Part of a small language model's weights: 12 layers, 2 heads of 64 (1 for keys and values).
MLP neurons of a small language model. Each row is named by its layer, matrix (gate and up: input weights) and neuron, and shows model dimensions 0-63. Each number is 128 + 32 x the weight over its row's rms, rounded and kept within 0 to 255. A neuron's up and down rows have the sign that makes its largest values positive.
After each neuron's rows, "fires on" lists the tokens most often at its 100 highest values on Wikipedia text that the model never trained on. A number after a token or word is its count.

L7.gate19 [130 114  99 142 153 141 101 129 118 101  72 127  68 130 120 169 125 112 122 156 150 117 132 113 137 157 138 185 139 156 152 139  59 144 130 170 121 135 160 131  87 122  96 145 150 139 151 171  74 127 118 177 151 112 160 133  88  75 155 159 147 125 160 127]
L7.up19 [162 130 182 166 136 145 100 124 162  77 113 140 125 154 172 181 131 106 138 167 160  80 126 127 120 114 121 115 133 122 143 125  99  81 180 181 101 135 165 121 135  13  94 118 162 104 104 163 113  98 139 140  96 164 135 131  98 126  80 127 100  57 156 126]
fires on: "an" 25, "i" 11, "r" 9, "\n" 9, "et" 8, "el" 7

L2.gate486 [ 82 197  99 181 167 107  91 132 132 176  75  91  97 130 196 119  98 153 141 207 147 139  95 142 127 158 148 128 104 190 110 113  92 171 101  98 104 113 145 119  70 132 123 100 115 150  99 104 156 130 127 154 105 126 115 115 134  48 123  86  89  75 112 118]
L2.up486 [ 67 138 147  75 133 153 132  76 134 172 188 132 197 105 133 162 117 163 135 158 143 162  92 152 101  96 166 105 129 124 128 112  39 123 136 107 137  73 107 121 106 116 181 150  81 137  99 115 150 159 120  57 125 113 171 158 114 117 150 175  98 104 111 210]
fires on: "who " 30, "they " 29, "ey " 24, "als " 5

L5.gate604 [ 90  39 104 152 111 185 142  66  82  83  87 103 138 105 163  98 105 137 161  85 139 137 145  53 119 110 114  67 129 151 162 186 101  95 118 174 111  88 123 101 127 166  64 109 101 175  68 123 118 163  93 114  93  85 176 107 143  93 129 122 150 133 159  80]
L5.up604 [ 76 147 139 133  94 135 112 137 129  97 139 135 111 155  69  98 138 159  77  73 150 111 145 163 113 130  88 129 153 146 153 178 137  83 150 158 131 151 117 171 112  71 132 150 188 116 116 118 153 126 142 129 121  93 118 174 149  59  54 100 188 146 171 187]
fires on: "it" 18, "oo" 12, "an" 10, "ak" 7, "iv" 7, "ain" 7

L5.gate433 [151 100 126 145 170 188 118 125  88 111  79 121 147 201 181 157 112 115 103 118 112  70 172 195  95 128 132  41 120 133 118  91 131 173  85 163 164 135 122 157 171 133 112 117 120 119 134 120 176 120 111 151 106 128 120 136 116 182  81 177 211 172 148 115]
L5.up433 [131 133 144 155 154  89 119 178 118  99 152 113  97 102  81 127 136 128 123  68 141 112  94 135 116 101 134 112 182 133 129  86 170 155 107 123  80 140 123 154 155 131 180 111 134 127 117 183  99 172 143 123 126 122 159 138  97 166 108 123 173 107 131  98]
fires on: "re" 34, "t" 14, "ou" 12, "d" 11, "ut" 5

L8.gate300 [102 141 187  88 199 105 174 135 167 160 145 102 166 121 133 100 114 140 157 127 144 105 130 124 108  97 100 156 138 173 143  94  73  73 161 113 202 157 146 131 177 111 166  80 133 156  92 107  95 112 109 150 107 151 129  80 121 126 142 122 164 108 109 146]
L8.up300 [178 108 153 109 106 122 119  91 136 152  93 137 124 166 116  84 195 102 120 101 133  61 132 129 148  49  98 175 107 157 116 175 129 108 111 104 130 116 119 108 148  77 156 103 121 173  64 124  49 165 136 154 128 162  85 134 172 123 162 110 191 101 161 184]
fires on: "first " 22, "ond " 14, "d" 14, "ar" 6, "a " 5

L2.gate277 [ 74 131  77  54 139 119 127  30 133 158 195 103 156  87 154 184 132 110  94 156 164 128 122 130 124 123 126  38 122 135 162 131  43 166 159  90 141 156 165 145  59 123 117  68 110 112  71  86 130  67 150 151 125 145 161 148 110  92 121  81 125  66 117 177]
L2.up277 [ 74  99 132 150  87  90 116 163 155 163 123 124 166 122  95 188  99 153  39 132 134  65 124 127  98 117 168 145 137 130 108 148  34  74 165  76 137 129 126 102 151 145 141 107 128 107 145 107 123 114 120 164 110 111 123 134 107 111 163 101 122 106 105 128]
fires on: "The " 35, "her " 17, "that " 12, "It " 7, "his " 6, "its " 5

L2.gate26 [175 137 156 231 177  97 130 102 109 165 180 119  92 158 100 124  46 129 152 216 140 138  97 115 130 146 137 109 141 206 119 141  99 131  92  59 170 131 153 141 115 110 131 106 117 151 130 115  52 106 111 124  82 110 135 117  93  92 116 128 126 168  84 120]
L2.up26 [176 169 152 133  84 107 176 149 137 124 136 145 144 113  95  95 101 144 139 162 130 116  85 121 204 184  96 153  88  82 152 131 100 180 101  86 163  65 184 180 125 156 154 131  88 194 108 148 114 171 120 100 138 141 184 161  90 113 109 128 126 175 102 104]
fires on: "his " 16, "its " 13, "they " 12, "ern" 9, "their " 9, "ost" 7

L7.gate44 [132 140 147  44  74 152 112  77 131  73 105  95 153 126 131 232 149 139  84 111 100 122 191 155 111 140 101 130 123 143 163 155 126 159 169 174 148 135 138 146 181  81 166 151 131  66 128 128 110 110 137 108 133 161 137 151 139  97  92 156 120  60 148 152]
L7.up44 [131 180 102  83  93 161 139 128 164 110  78 112 107 100 124 179 151 117 130  65 133  75 113 130  59 134 132 151 164 141 140 158  67 141 152 116 182 194 108 166 157 187 163  72 120  78 195 148  92 110 135  94 152 103 128 110 198 111 103 138  96  78 145 176]
fires on: "ing" 24, "y" 24, "re" 6, "ure" 5, "sh" 4

L7.gate468 [100 102 131 115  94 157 112 169  92 147 122  98 120  62 141 142 150 176  80 134 164 153 109 100 135 164 160 172 133 151 165  94 131 242 102 108 179 123 111  96 139 153  40 193  99 141 160 154 120 108 103 113 125 155 154  79 143  74 133 192 109 164 135  96]
L7.up468 [ 55 125 129 145 168 113 111  62  84 163 155 129 134  90 147 194 129 195 180 117 149 115 115  93 133 109 126 142 173 103  98 136 201 135 125 144  96 144 137 124 124 133 157  88 164 153 142 181 103 137  96 138 108 174 142 109 113 122 139  69 165  79 161 133]
fires on: "f" 53, "vid" 9, "g" 9, "fer" 7, "id" 6

L7.gate137 [142 110 133  70 112 145 117  95 152  88 153 133  95  86 170 155 117 145 195 160 125 147 140 166  92 129 118 148 140 102  51 119 133 130 114 143  78 193 112 132 122 135 112 113 151  79 109 125 139 148 151  62 140 102  99  97 108 107 133  97  82 169 157 102]
L7.up137 [ 89 121  84 184 149 168 137 112 159 117  65 157 158 141 103 177 191  58 192 115 150 138 126 155 126 129 176 159 104 157  88 132 218 108 108  92  53 148 128 134  64 140 142  91 146  57 125  90 117 149 129 102  73  78 166 109 143 103 135 124 111 128 127 166]
fires on: "s" 20, "ass" 15, "ess" 12, "on" 8, "und" 8, "op" 8

L2.gate285 [ 92 147 104 102 153  91 109  68 102 176 110 122 104 139 142 129 170 115 156 107  95  71 107  95 120  95 137  83 177 117 156 150 100  88 151 157 112 155 149 135  80  70 112  85 141  70 139 112 127 119 134 152 158 150 114 150  94 112 135 160  83 126 146 136]
L2.up285 [ 73 164  97 112 101 135 140 120 103 107 130 188 145 149 163 141 162 141  89  98 128  84 125 102 117 159 157 162  83 101 103 164 173 117 136 154  97 142 162  89 128 109 125 137 132 117 103 125 125 137 134 133 152 153 235 182 127 136 131 144 232 107 187  92]
fires on: "–" 42, "00 " 15, "0 " 14, "on " 12, "ames " 4

L7.gate310 [124 139 104 130 134 131  99  53 148 126 122 141 160 180 137  94 166 105 149 144  60 114  90 105 161 137 131 140 134 241 119 144 125  95 144 155  96  98 130 133  90 122 174 140 129  92  99 163 128 177  82 134 125 107 167 147  90 142  96 126 155  89 125 188]
L7.up310 [157  92  94 169 105  98  87 140 106  99 140 160  81 123 128 126  71  93 133 159 109  97 176 143 108  86 154 129 123  73 128 102 146 105 106  73 157 104 130 117 157 154 170 118 174 107 167 162  63  82 126 120 144 142 153  86 130 161 113 156 161 149 156  55]
fires on: "me" 24, "fe" 17, "He" 10, "h" 10

L5.gate153 [ 54 126  95 106 169 127  90  67 110 158 113  97  91 230 178 213 111 162 136 114 117  66 162  92  97 179 129  85 115 109 173 154 167  67 113 130 103 139 101 143 179 114 178 142 137 109 173 146  94  76 119 106  99 116 149 146  91 126 151 140 164 130 120 139]
L5.up153 [104 137 101 101 138 134 166  83 119 141  53 114 129 125 147 127 103 120 143 166  68  75 149 149 102 181 130 120 117 139 108 144 116 143 114  79 145  87 140 181 131 110 151 113  74 138  85 112 151 149 100 139 153 141 176  92 121 167 147 166 163 203 114 156]
fires on: "as" 19, "g" 13, "w" 9, "ak" 8, "play" 8, "aw" 7

L5.gate23 [133  88 108 128 104 138 125 145 140 135 155  75 148 109 125 132  69 120 126 147 141  84 107 111 100 127  88 109 169 169 100 129  89 106  93 155 166 117 128  83 121 158  97 126 118  55 140 124  84 206  57  98 205 144 118 133 143 121 148 146  98 124 113  77]
L5.up23 [136 140 165 122  63  64 156 163  90 124 138 132 164 119  54 146 109 162 168 114 111 182 143 109 152 109 153 162 144 138 134 103 107 169 172 158 105 144 112 135 147 116 143 107  80 149 119 137 135 154 170 135 155 118  65 120 117  96 157  82 119 123 170 160]
fires on: "y" 39, "le" 32, "gr" 7

L2.gate90 [ 20  85 157 131 156 158 133 158 104 144 148  95 101 155 208 117 129 129 188 179 177 138 121 182 144 167 120  86 140 153 136 119 103 144 131  92 153 131  83  82 153 145 136 183 106 155 161 128 127 114  96  90 104 132 100 102 117  98 202  89  62 136 115 130]
L2.up90 [111 121 117 111 160 163 166 107 150 109 194 147  96 149  97 143 120 169 169 104 155 128 148 135 141  73 143 130 132 112 113  97 195  62 109 138 188 128  70  92  71  96 100 144 140  98 206 119 178 100 136  73 177 130 105 143 117 147 188 126 103 202 127  80]
fires on: "or " 14, "A " 13, "ts " 9, "% " 8, "age " 6

L8.gate116 [137 111 150 133 113 106 170 161  97 121 156 121 103  64  78 148 118 162  36 164 120 132 134 116 152 190 149  83 130 209 140  77 129 164 116 131 138 115 141 154 122 114  52 108 131  95 207 127 131 132 141 128 110  93 123 130 134  91 127 125  70  83 123 165]
L8.up116 [123 117 160  96 155 132 176  92 130 117 141 112 112  92 120  66 111 158 106 129 106 132 118 100 186 175 148  95 126 123 171 140  82 127 129 122  90 117  90 143  87 152 107 111 101 147 150  98 206 102 124 168 115 144 146 103 118 127  99 136 108  98 154 160]
fires on: "New " 29, "ac" 19, "National " 9, "Austral" 8, "fil" 7

L5.gate416 [137  81  73  97 102 174 153  84 113 181 135 123 141 121 142 114  90 158  69 128 181 133 127 129 118 123 129 115 157 177 195 141 112 112  94 156 158 120  64  80 177 209 127 155 117 125 119 156  92 159 126 145 166 124  68 126  91 113 124 180 171 138 129 110]
L5.up416 [ 91  76  68 104  80 131  88 110 103 135 112 112 113 182 160 168  81 205  69 109 137 148 182 138 125 136 144 148 116 140 142 162 171 126 149 132  89 171  97 181  92 143 164 153 147 111 178 146  81 103 109 135 181 117  79 150  64 145 181  76  74 132 128 126]
fires on: "ul" 49, "le" 21, "op" 15, "oy" 4

L4.gate522 [100  76 166 106 154 164 150  43  89 152 151 101 111 170 122 157 128 131 129 133 120  92 112  84 222 210 126 143 147 100  94 130  84 197 137 181 142  70  86 131 156 111 107 152 120 154 205 131 130 133 143 134 110 156 129 111  70 122 134 181 138 121 115 163]
L4.up522 [150  76  89 116 114  99 173 117 116 129  30 113 133 116 112  99  83 139 179 124 120 137 144  75 124 138 109  85 118 114 158 107 144 121 134 155 114 172 136 135 134 119 109  89  80 112 155 136  98  95 126 100 153 116 100 141 106 166 115 136 145 175 223 118]
fires on: "an" 28, "g" 19, "ou" 16, "em" 15, "ch" 6, "ul" 5

L8.gate420 [ 93 136 114 136 160 154 126 129  54  99 145 142 111 136 136 175 139 159 100 147 178 149 197 140 117 128 118 117  92 123 110 141  79 166 139 151 196 179 108 112 181 150  88 125 139 103 198 173 159 122 173 133 102 148 126  88  96 158 116 144 211 143 175 111]
L8.up420 [163  90  71 128 136 151 123 149 139 109 174  73 121 162  72 162  72 140 173  84 146 106 195 148 146 146 115  98 122  89  64 123 183 112 165 152 164 115  97  70  76 151  79 159  78 125 136 122 179 122 144 148 150 150 138  88 131 112 138 129  90 116 175 172]
fires on: "olog" 32, "Y" 9, "Di" 8, "tit" 7, "Man" 7, "istor" 6

L7.gate547 [ 76 119  97  89 186 177 135 126 163 108 125 101 108 107 105 160 148 128 131 144 147 150 118 188  78 124  99 101 178 170  71 127  48 135 120  91 104 109  87 107 142 120  92 127 124 213 138  98 180 165 113 163  95 166 116 110 136 126  88  98 142 152 197 200]
L7.up547 [ 96 139 170  95 100 111 129 144  77 110 143  90 180 162  99 154 126 153 127 111 100  78 150 141  98 152 101 134  85 171 150 157 206 145 111 146 135 155 120 148 143 124 154 154 170 114 155  85 169 140 162 174  90 154 155  90 174 122 159 144 156 123 122 123]
fires on: "ild" 21, "il" 20, "ac" 11, "200" 7, "jec" 6, "par" 5

L4.gate447 [115 112  31 103 162 203 137 126 134 150  81 115 151 156 116 154 129 124 159 108 139 169 117 122 155 128 135 160 124  97  83 133 217 180 139  99 115 137  97 155 110 165 104 170 173 126 114 121 145 119 113 144 118 106 167 162 162 122 131 143  71  84  89 186]
L4.up447 [127 170 146 155 171 161 122  91 123 109 150 124 130 139 109  77 167 126 108 110 182 173  65 100  61 153 112 119 105 145 143 145 119 152 144 115 145 149 110  91 122 191 130 110  91 129 158 132 120 157 145 146  81 163 152 149 170 129 178 126 134 123  99 128]
fires on: "ever" 30, "or" 20, "i" 11, "k" 9, "ip" 5, "t" 4

L8.gate285 [ 79 128 205 110 130  88 173 129 129 113 176  65 147 134 154 179 121 145  75 148 187  81 137 136 155  53 126 157 149 121 136 138 110 112  74 118 102 129 153 118  72  97 100 114 129 123 162  87 112  95 150  85 164 142 121  78 154 159  92 143  90 162 149 145]
L8.up285 [130 137 188 119 121 122 151 119 103 105 142  87 103 137 110 110 111 123 176 135 121  88  93 120 124 121 123  99 131 117 185  96 123 169 156 128 173 136  35  94  82 122 127 158 135  79  76 184 151 138 114  99  73 151  89 166  88 141 124 101  56 161 103  84]
fires on: "W" 31, "ud" 24, "Ch" 13, "w" 11, "stit" 9

L5.gate305 [171 127 111 143 137  96 114 128 160 149 102  87 144  86 113 118 135 164 105 162 211 165 125  84 139 187 149  84 141 107 165 145  66 124 147 127 138 141 127 114 114 106 163  84 145 124 144 171 130 169 107 125 131 124 120  46  98 130 126 230 138 126 178 136]
L5.up305 [150 183 163 114 135 131  99 188 107 110  86 124 124 135 111 107 120 174 107 148 188 127 153 120 146 117 132 115 150 134 136 148 154 128 150  57  81 139 165 124 118 153 146 133  94 145  58 118 142 122 164 130 162 151 153  92 174 105 162 190  39  96 186  99]
fires on: "n" 26, "tr" 12, "ac" 11, "sid" 10, "v" 9, "f" 7

L7.gate426 [171 133  75 118  99 141 151 160  70 181 112  85 121 135 115 129 122  82 125 195 161  88 148  64  39  77  82 126 198 109 107 138 143 152 166 146  88 144 155 195 143 177 142 142 164  90 155 119 141 152  95 136 168 143 100 118 117 175 136 110 118 120 102 143]
L7.up426 [114 148 175  85 146 123 121 100 140 100 115  81 149 139 169 132 137 145 157  93 135 137 139  64 116 182 118 177 169  51 128 139  78 105 111 200 165 107 109 124 181  89 157 161 154 101  99 104 172 113 135 133 122 147  33 164 183 160  71 125 176 125 143 135]
fires on: "est" 27, "o" 14, "am" 10, "ast" 6, "ter" 5, "5" 5

L2.gate125 [105 147 149 116 122  88 146 116 112 171 121 114 167 121 107 128 195 133 110 121 100  89 149  92  95 148 150 142  94 126 118 122 131  83 140 122  82 198 145 196 159 108 146 116  90 163  49  65 121 198 167 203  93 129 121 112 115 132 160 113 135 115 139 143]
L2.up125 [162 116  98 122 103 103 145 128 120  97  90 157 141  59  90 138 220 140  19  86 123  70 139 128 154 112 126 113 109 159 139 138 145 105 143 139 107 163  84  74 186 218 128 104 163 117  81 137 111 132 101 148 144 116 125 141 106 171 157 120 181  87 206 100]
fires on: ": " 26, "first " 22, "only " 9, "ond " 5

L5.gate439 [182  99  80  74 129 106 123 179 155  80 162 103 131 145 144 137 137 127  88 199 132 138 122 159  68 151  81  88 198 143  59 131 104 124 143 192 165 126 153 189 155 162 137 145 132 148 111 111 131 163 100 106 108  88  67 136 139 100 113 185 113  96 122 136]
L5.up439 [187 117 149 112 149 108 155 162 130 169 149 120 131 128 124 122 160 145 165 114 152 155 159  80 129  85 149 115 151  92 131 115  94 161 109 113  74 164  96 151 190 104 133  85 108 157 146 202 106 196 140 171 182 123 162 156 136 102 157 149 141 110 126  83]
fires on: "s" 25, "ous" 16, "re" 6, "ain" 5, "ou" 5

L8.gate15 [131 154 135 146 189 160  76 115 142 165 151 109  90 143 115  77 155 102 121 104 107 131 124  51 105 133 145 157 163 141  92 111 117 175 148 127 130 131 125 120 177 107  79 165 118 106 155 122  88 116  90 157 110 192 137 119  80  94 131 152  94 129 153 105]
L8.up15 [151  82 115 116 136  85 136 134  84 143 178  61  91 110 183 159 129 190 125 133 121 149 151 104 120 158 112 134  95 141  94 105 150  97 151 112 172 146  36 105 112 104 116 145 120 147 175 183 113 105 136  42 117 160 153 142  86 106 143 130 123 159 219  96]
fires on: "g" 65, "| " 22, "av" 8

L5.gate325 [103 107 143  66 178 142 134 144  79 118 162 100 165  86 128 120 158  98  78  97 102 111 114 171 104 109 154 159 143 183 179 151  91 162 105 177 150  84  91  73 156  96 116  42 125 153 108 123 158 112 122 140 161 120 162  76  73 122 101 161 108 145 117 175]
L5.up325 [123  82 188 105 126 177  91 110 121 160 201 134  90 128 156 158 152 165 107 130 154 130 158  36 105 162 143  96 111  84 129  81  72 124 123 197 216 100 126 165 153 113 124 169 150  89 203 134 131 121  95 138 148 134  96 164 117 149 137 130 168 135 182 132]
fires on: "ain" 16, "ab" 16, "am" 11, "ill" 8, "id" 7, "il" 7

L8.gate287 [150 126  84 150 128 162 126  71 179 126  58  84 123 199 141 124 153 191 120 150 126  90 163 138 126 123  93 154 170 117 121 132 160 140 150 152 151 141 132 137 114 150 125 135 141 170 123 157 137 136 152 139 137 141  98 128 156 110 127 124 156 116 110 120]
L8.up287 [114 123 138 105 101 184  98 140 162 104 149 111 136  63 121  91 166 113 118 103  33 174 162 113 136 112 126  98 147 107 141 102 146 137 132 118  76  95 105 102 137 133  98 128  93 144 164 162 140 113 197 113 148 111 152 130 171  73 106 137  98 191 111 133]
fires on: "In" 49, "of" 13, "in" 13, "ation" 8, "con" 4

L5.gate15 [152 153  67 134 134  92 133 116  71 167 132 118  70 207 176 161  63 144 136 196  86  95 145 108  86 117  95 144 166 144  70 139 177  60 150 100  78 177 143 135 106 114 152 124 128  85 120 107 100 123 116  98 166  72 140 129  95 142 140 119 111 123 127 163]
L5.up15 [136 110 155 129 129 112 115 129 109 194 104 115 142 156 136 109 109  65 116  97 176 115 109 130 122  59 124 130 169 109 185 108 176 152 127 121 172 111 136 199  76  86 132 130  87 156  97  68 121 123 102 142 143 164 148 172 130 152  98  94 130 167 149  69]
fires on: "g" 24, "p" 16, "ro" 8, "ion" 5, "aw" 5

L2.gate70 [101 113 151 122 128 133 102 148 165 140 207  80 146 159 139 155 109 179 124 131 177 166 112 157 152 111 128 164 108 118  94 120 136  62 136  59 158  92  94 104 161 218 144 106 117 106 175 118 170  94 111 120 157 131  54 163 125 150 156  93  90 128 121 123]
L2.up70 [147 100 180 160 124  99 173 120 174 135  37 108 161 155 187  84  51 128 115 129  75  69 138 176 111 150 130 141 127 157 140 129 138 120 157 104 141  71 114 143 171 111 146 132 160 156  72  83 194 170 130 156  65 105  84 115 140 114 160  92 129 116 166  94]
fires on: "or " 68, "its " 16, "her " 4, "his " 4

L2.gate585 [139 104  90 115 107 173 146 119  91  90 131 159 170 138 136 123 160 108 124  66 164  57 135 137 135 133 124 139 106 116 130 152 183 100 123 233 141 135 128 150 129 126  75  99  92 139 115 107 106  72 159 176 218 129 167 107 104 132 152 118 130 137  85 103]
L2.up585 [173  62 162  72  68 105 160 106 104 114 147 144 158 116 127 127 127 122 103 105  83 110 190 102 174 107 156 113 102 123 176 147 199 138 134 154 123 105 130 164 144 183 137 141 112 117 101 141  87 153 126 103 242 151 145 114 124 157 206 157 143 127 135 136]
fires on: "Cl" 43, "cl" 34, "00 " 13, "evel" 7

L7.gate298 [114 117 134 102 176 183  68 124 131 138 139  81  50 161 136 120 134 117 112 177 169 127  84  86 139  86 154 161 128 182 124 109 116 147 139 148 124 138 144 121 107 127  95 124 104 117 160 122  76 115  67 136 110 129 185  64 123  92  89 181  87  94 152 141]
L7.up298 [152 148 155 125 193 110 108 113 148 105  97 187 133 138 190  99 134 103 140 146 116 123  78  74 168 104 182 149 123 156 146  90 110 102 144 133 130  74 142 121 157 102 133 144 106 128  96  62  93  82  93 155  96 142 138  91 204 130 150 185 123 116 150 118]
fires on: "\n\n" 26, "ev" 20, "i" 10, "Wh" 10, "et" 7

L2.gate379 [ 84 107  65 112 127 120 111  74  99 126 118 148  84 166 172 143  92 124  99  87 202 165  79 114 143 137 130 180 168 115  97 123  80 123 151 139 158 120 170 142 126 132 106  59 162  79 166 113  82 139 172 101 179 159 145 185 106 114 108 135 132 159 146 107]
L2.up379 [133 156 122 131 142 135 132  88 149 120 150 133  84 102 142  73 151 155 158 176 117 131 123 113 122 109  92 103 175 138 103  96 109 134 121 175 120 143 136 129  77  56 119 130 113  96 157  88 145  94 133 124 174 119  84 148 135  85  45 135 156 124 141 157]
fires on: "br" 44, "- " 20, "The " 20, "ry " 11

L2.gate545 [136 177 119 106 127 178 146 101 113 177  74 123 120 158 172 122  93 153 158 210 152 178  73 138 130 153  86  88 104 157 142 128  52 122 139 143 135 118 172  94 104 153 143 160 174 182 157 151 205 142 148 158 149 133 137 140 132  91 137 121 121 142  64  96]
L2.up545 [ 84 174 137 133 108 186 150  51 128 150 154 130 105 141 158 104  40 128 166 140 131 154  78 109 123 173  89  98 129 141 157 129  61 165 154 106 147 143 161 119  61 139 135 142 137 174 118 134 175 123 126 139 110 141 116 148 110 102 137  74 113 163  91 133]
fires on: "his " 54, "their " 28, "two " 8, "its " 5

L5.gate188 [123 105 158  88 109  97 140  95 138 167  80 112  83 181 137 124  99  84 123 135 169 154 133 131 114 149 134 139 200  96 130 146 161 139 160 101 152 140 102 122 115 155 129 115  58  98 174 152 146 156  69  72 174 165  35 141 119 119  64 128 125  91 141 130]
L5.up188 [131 168 145 114 103  99 118 130 151 133 137 125 115 155 155 155 124 207 115 137  86 177 193  96  91  61 133 126  79 113  93 155  99 132 161 131 124 137 143 152 132  97 148 110 160  79 132  91 193 143 174  86 121 191  84 139 161 168 114 162 173  82 140 129]
fires on: "c" 28, "am" 15, "p" 13, "ter" 12, "b" 8, "es" 6

L2.gate222 [154 171 131 119 125 168 157 120 150 179  69 102 183 159 130 115  70 109 137 207 184 124  84 166 111 185 116  82 123 178 136  91 109 179 101  99 122 130 142 153 140  82 157 104 126 123  65  69 131 153 128 172  48 129 150 116 133 100 157 125 125 118  99 149]
L2.up222 [126 140 123  91 141 137 133 146 144 154 120 130 227  96 108 172 107 138 119 188 151 114 127 166  89 184 104 127  96 103 124 106  94 180 102  82 119  94 128 133 148 102 178 124 124 138 125  79 128 183 142 177  40 142  84 182 136 166 160 158  75 118 113 111]
fires on: "its " 33, "their " 19, "ey " 18, "they " 10, "his " 9

L4.gate439 [153 155  73  68 101 140 161 171 171 127 155 141  89 105 241 145 185 184 109 176 148 118  71 125 147 110 116  97 148 174 135 148 117 109 100 154 162 123 166 160 128 124  50 149 135 138 113 176 124 110 127 172 140 118 182 143 130 180 132 151 138 108 158 122]
L4.up439 [121 137  88 138  93 147 191 198  95 193 143 146  63 106 136 112 128 113 118  93 108 153 106 119  93 135 146 117 144 125 124 161 135  79 127 115 188 142  66 166 139 138  78 147  74 103 168  91 190 121  77  91 126 115 128 168 153  83 136 147 101 151 163 118]
fires on: "e" 77, "og" 10, "o" 5

L8.gate327 [175 147  90  75 106 143  80 156 134 159  50 156 132 136 160 158 163 125  95 189 114 188 120 101  98  80 107 195 127 117 159 147 139 171  93 168 192 106 115 113 129 126  92 177 102 171 131  96 170 118 158  79 134 105 125 124 160  85 119 122 141 156 152 107]
L8.up327 [166 150  68 132 111 160 108 158 118 213 169  83 135 128  92 118 123  62 123 118  80  83  99 114 129 150 124 141  87 172 119 136 102 109 125 118 176  81 111 188 142  47  89 134 101 160 108  86 139  69 144 118 116 143 101 143  98 139 139 119 170 166 121  92]
fires on: "e" 20, "i" 18, "pres" 12, "ro" 10, "og" 9, "ug" 8

L7.gate292 [188 152 101  80 140 140 116  61  60 119 139 119 112 142 160 136 129  81  77 130  98 125  86 111 107 117 138 205 157 129 133  80 134 153 103 140 184 148 158  94 119 133  68 100 139  98  78 134 124 128 101 155 101 155 132 113 136 131 170 165 154 146 187 169]
L7.up292 [100 117  73 115 117 145 154 117 109 127 153 142 110 166 150  71  66 103 102 140 101 135  71 112 124 179 139 173 122  89 148  98  96 131 109 152 150 115 161  61 108 160 115  99 123 173 113 124 109 132 106 153 111 111 140 133 163 100 159 115 107 123 183 170]
fires on: "er" 30, "ot" 16, "av" 8, "com" 7, "et" 7, "fer" 5

L5.gate29 [ 82 126  71 127 104 120  92  99 150 125 107 127 112 103 118 119 181 121 129  93 178 136 141 147 166  95 115  57  61 178  92 105  63 118 127 167  91 116  63 107 114 150 135 145 158 134 108 156 168 181 114 136  55  80 148  56 138 148 151  89 144 143 190 120]
L5.up29 [ 75 140 153 140 118 137 105  89 165  72 130 139  98 103 139 156  78  73 120 102 204 163 128 127 114 193 114 180 122 107 140 125  99 114 126 210 114 173  92 128 150  96 116 172 129  97 157 123 164 163 108 104  98 117  94 164 113 116 109 129 145 143 133  97]
fires on: "it" 28, "^{" 24, "oo" 16, "t" 6, "i" 5, "e" 4

L7.gate602 [147  61 130 139  74 133  73  99 119 134 104 143  93 146 145 121 119 107 103 137 141  92 117 114 173 129 175 163  84 160 188 140 136  84 127 178 140 140 101  74 137 140  77 127 134  88 125 173 146 128  91 127 137 121 140  75 115 135 139 146 133 149 125 131]
L7.up602 [160 125 131 109  67 179 165  83 152 138 144 178 110 173 125  53 164 144 106 135 157 145  85  89 162 101 166  85 129 164 145 181  66 153 125 121 132  88 107  97 132 135  91 165 134 100 166 185 121 133 109 136 121 127 106  88  89 122 129 130 122 139 166  99]
fires on: "U" 22, "re" 16, "de" 14, "mon" 10, "\n  " 7, "mar" 4

L2.gate291 [ 79 114  84 123 152 186 126 144 101  99  99 141  66 157 155 170 144 116 123 126 189 156 126 195 124  37 119 127 183  64 142 117 153  71 108 114 129 155  73 118 137 124 104 178 137 164 160 151  89  84 107  77 138 106 188 109 156 126 113 114 100 151 160 169]
L2.up291 [ 48  94 111 137 122 104 128 182 142 112 167 156 139 116 143 134 131 183 189 143 116 137 169 142 169  68 142 133 142 102 123 120 105 115 106  60 129 140 114  73 114 123 141 150 138 138 237 126 151  63 132 125 179 125 144  99 103 137 156  99  95 171  79 154]
fires on: ": " 32, "or " 18, "age " 8, "ative " 5

L5.gate83 [168 156 136 134 157  74  63  64 107 101 162  91 140 108  99  97 144 160  96 203 190 154 164  81 143  90  91 163 114 135 147  68 140 169 143 117 137 172 167  97 107 179 116  87 123 124  99 113 214 122 144 181 163 167 128  95 116  79 100 129 132 174 147  75]
L5.up83 [ 90 185 137  97 142 103 131 202 180  57  92 136 126 119 121 153 183 101 132 157 117 113 163  93  81 132 156  99  92 140 139 135 206 127 139 111  81 159 112  88 114  98 115 171 153 204 119 147 156  92 103 128  92 115 182 119 138 168 149 158 170 114 167 159]
fires on: "et" 40, "at" 11, "oc" 7, "ild" 7, "ic" 6

L2.gate129 [178 146 115  96 166 134 150  79 111 171 170 124 129 166 126 162 140  94 133 126 181 146 114 134 141 108 110 181 117 152 118 130  98  58 135 149 157 140  85 129  99 143  93 123 126  99 103 127 137 126 168  94 119 109  74 153  83 146 101 117 122 142 162 171]
L2.up129 [168  65 136 168 134 117 178 170 111 146 110 152 174 121 112 106 140 137 120 111 133  98 137 100 109 201 129 158 142 207 201 125 132 230 149 174 100  64  99 150 154 109 120  86 116 149  51  85 137 150  71 119 140 145  48 157 128 163 103 117 125  89 105 121]
fires on: "his " 39, "her " 12, "the " 10, ")" 8